Weights of a small GPT-style language model, trained from scratch on English Wikipedia: 14 layers, width 384.
MLP neurons of a small language model. Each row is named by its layer, matrix (down: output weights) and neuron, and shows model dimensions 128-255. Each number is 500 + 40 x the weight over its row's rms, rounded and kept within 0 to 999. Numbers have three digits each. A neuron's up and down rows have the sign that makes its largest values positive.
A block is one neuron, or neurons of one layer that tend to fire together. After each block is what it responds to, as a language model described it from the Wikipedia text at the highest values.

L9.down56:496545517517536521532531518500553533522490511469504539499520463541451529471529519532431519567417512544511446511526540466503492454446480525516485528510541513524470521474525523421315482450447477443484448465531526568491465501470530531519462519507532545492559500554534492548545553501547429477525540432518373477553517479462529429496494546501469475452498470397536491491496506493509435510496
L9.down160:496461478441550475454508525543488513444455544499477604470550468499460485455553550565574548517500445541496443466502506517486473491399535532613509454526535469536558508509455474513359508547384520467476505500553490474544542508524470492493506557511502535550545497539495509560455530517420558505527491517517543478469498497443539479546552455470535444487514530573558551522451533465502463480531
L9.down395:558483572516506579488516479433441518480476552558470503513550445466471489486585479526496517487494514476415550508508509539553546458500541497475523476483481470456487489499499566570575546554510469479553504531500459484497545461502541507514534504546504574443489481501472495451485405545431481506482553461496537606462405488454505385481518450543521566511515473578475516462443504565503566532460
L9.down444:522466426548530497543482558447526458507525518419480486460497559526508473497477461496488528428516523514506560437500511498491543486530530510474532545468493540466502492534466496455487464451461520436495509541500524508498478508579496550473376494484510454513433536574422464476459478543538506456481537486453519470476525492497539575509425524546494616450476466507608544532540466543518480515464
L9.down526:452481539546509514510537431549585546491421496532466478474502514522478553502500456514450546526454497510519495461459499430559442482544501506428483485517469543556504471503554475521485512441553531501432513509428461484400555509460509529492517525534513478505478530469508537547476531492518381521404470455511462532434514525497538479522447488511552476547506378502502575500490472481477489443582
L9.down558:502446403512499498496415521425489534510530518450558518519501425568460600540564394521519477480528556517500467494505514533450439467439464518520495505515481504459524440502452509508483474467463545459494514511442456430528398439509463471466517502524489485513506573510543552517394565491552399451512555489475484498520501514466475474546555490466499413499477538521533525511464519561580500533422
L9.down631:545558515473450595530550538520500502516517397522501490495490488487584539528470416547474500478439524458492513547433580423482518535521513530498436463467465506495405497586531504415414528522589546452451523521510541532538484517497469479513483533549501500437432582507460534492507469526463443433507520510532521444541516490460479576525501484493578462521546518494577485468523500421470436507459
L9.down745:478431469512496531485595536513474492591498578557485467496520500489489498504482510503459493484530477453430491489506484511537471564571513477511454424506529532441461450480499419498479460464492460539452517459455510516507552575465516542501509447482504506521511627473527498504515515504550414421417431492453535464578511451439528463487469495527491504521473451486464505489438440459515482504539
Responds to: The token "at" as a preposition (at the climax, at least) or as the first piece of atom and atmosphere, plus as, for, second.

L10.down87:479461468547584568462515549575470489497410474499521442456526453506440486486534544507455450604408544499581555482512557526481496457521443455477563504513550488515518477545523573520463462487438489543524534479500567551506445544450518497442465492456536528486548473502475508424553546491487466491474562463516470526487476504558461472440519477502537491519517468496472541473488512457492458516450
L10.down88:520495478466485561472398560583531466451461524465512496538511494449427438515493460511529498523469433559469433457532509527484521540418525559557410424529530527517508486501502515501439467488485489459495547474531445484445547527507494488470570396445479522469511556501541511463562550545480547513525532460492509485549570465495523505488655515444399483552544560486471580502545501499517507509613
L10.down221:462506489558465522508550500551465471472418591480551486494543529518511552516485532520529537464471518567444422474481467607476505518538480606465493489479545520493485504563474552534417488509462508510554441466511557570493453577440525461514495502433555496478520501555431508547589479501488494511498466551463552545494540524510533552483444516531480570579552469521522510485573456543467348509447
L10.down286:426491476518550509484421475551506541473489473458569453464498503489555555497441569554575452536490459453513510490491446506468532429398512472571475481509491492475516516536582476469442484512440444539496501505549508476456500424489506547432517511440521469550449511525477530528535517472499546495450443431431513483486423505479467449530459550496471514467570495501548524461467474518500489432480
L10.down430:513527429520520482484519553534486533487448527526498488495488508465550545456478506449494464542435501478497507549547528540461506479552457499468450566447470506516472521520557485445507426552475508526498584433474550502418478508489495534568527465490519502513443478501540467568446539484550517511539440422470509519543492537457495437541528535465505398542455455449533523465511487528514487533499
L10.down537:481509475549470500554504464471407477576460507521513416484481485508461527537461532534461485425481469473553494435547528541467480546542552555437523527526520531553506519488508531444625600515563519499535542449470482506464451502472543506415531529500557488531476542483459569526529517535506456507500477515482420514482479508483467452423480536548488469605560577530450556533479467572585491497582
L10.down650:508473511461498496501524478467489484538493536492547516441471532454565457491467475501491491599497478494455532519478515439493507443482471477487553516545524512476552481464480486444524556512409471484591513544531466525517482482408504550555523518455513483501590518423530576455561540526536491479518478499524526472549429503536577467474513538494422510465474537527519578482517572467490450548558
L10.down651:546454497562545525538487483560574443483499480431521522526496486502512557432551509528489525480462506501506460479487511526478478473494540552509471522510488517474550570564468530518578481414451549621466450531477545523563487511483482499501513514578450535483468506484447514544501508513534492534408474503525490526497525519519533544494480545482586529513582506563444429518467539466538541487461
Responds to: Short function words opening a phrase after a clause, mostly as, at, in, or word-initial pieces like as-ked, at-oms, Ad-ditional.

L4.down120:460459470530491464468507544501509519476482469439521439526457431503459469552513468516543517543504461436517411467447486475496458537500463578517526483505433518506443491547461482467498486492432511503503484527542472425540524421447537510495584447561482456500493468547460535502494492465534523466477577496533500468451493541539514499491437485487544495506432439377469525567489474517435530479475
Responds to: Fires mostly on the preposition "at" before a place, rank or time (debuted at number one, faced him at Bellator), and on "ach" in reach/reaching.

L9.down167:505572533493504484572501478500462521484480512522465486532446540516466560455489432495456488508455494502514551588439498512500474580496535492462493489426488491558450510494481520565711487500644565501516482562502482527512497528507561517490519523502464546518515470489472449469451520484534485442451472455468514493432489515560499507511483464455547500543483497546524441502421482450516497536496
L9.down236:496549518481491543519466474497365556612471580464513476517480513499508422547564470484478551484501495533509519478556536477533499537487534563484370511574504493507469523460483534529510431535519421487472533530461515504434482469539451400434537560494498465570450511454498517443519495479533518495553528493525431486503536503417418541442517439482499525456444471518535493495470552502478444481508
L9.down270:450499463557489517459478518503550465540449589539531527498459514475540460529469488510448416494510468545518499461503456479486601491461485515466466521480491497492458508444479463486495458543551541474503534566578431498507550461507444467428444527463496469513430450429440479483528465530543479584507447458575488500562484493483476488508492571478430529572532520536442526531442472445482499493464
L9.down290:528490485452508514456515517498392524496459495517511503532502496476528612524494514511525459548447535517501437491532499421450480565486503540475491532531519534501499491504518474469314493472435514491462429511588501496530476454541426463480447464531484475465500467507516464443508538480559520543501452532532474457434430594474543474480564548460484511486480517569427516419436484488532438432513
L9.down375:476467471537503476580436427444536464462442468508475488503444428525540561551535512566458520436468518529475479537490492493456497512589468445564490477437462559468481516498454573520618511463581399527535524438569514514483490516520510467471534546523458486554444560525544478476525514524475489418540557503517565506558479566512518478448485533525498465525537437526502531480527478511555555435516
L9.down506:547524535484479511495518502594525517541554587527477478457461465541387481529509498533494571547524533532507578514556477520447515497546574516506575442492467470515510492505429512507514503526500469453529507431449475403484464519490455422499524495534493559494478489511479528517486476432452436518537571457498505548495498535434518421493532452458528491494555435512580546570444457497479470497487
L9.down520:471527482492421468496511476524480523542510524463482442501464491432514499474539515525514516521519453494509404462563431592504490506516528517516478466498483559543533507519575520502393454399456561499512550492532504437575445524513508525433564512452488518440506522451519465493459525455535517522518481497559433485475537521428488446574471515416503457409503483511427501461479482481481536529550
L9.down749:541533468507470536486544432445525469502579433507514517549522531479528480458474493511527509482538527613449490518515518530496487524503539480383496437481423498535460492446494502505556460546533527495508602480549495449465561527511538469483480474447497440463504425548471518525521551479557582499540459522490443466497473539541533539528423459572481449485563429436478522583515541526506464488495
Responds to: Word pieces at the start or middle of a person's first name in tables and name lists (results, cast, personnel), e.g. A|urelio, An|na, Che|lan.

L4.down508:481524576550429495482472522436501475481472453472477494496544536523460505581611518498470546426522420530495536519508487444571499528431526473534509530517518535434458504467475533480583571568483456474513510497476462486501480391530458536527552464440547491463591476475582585516529537402519499552471500415508466547585468469491483518501473522520462468559478455472434459484534488489501526465525
Responds to: Second or middle word pieces inside proper names, especially personal names starting with L, such as L-yn-n, Cyn-th-ia, L-ar-ry, Gonzá-le-z.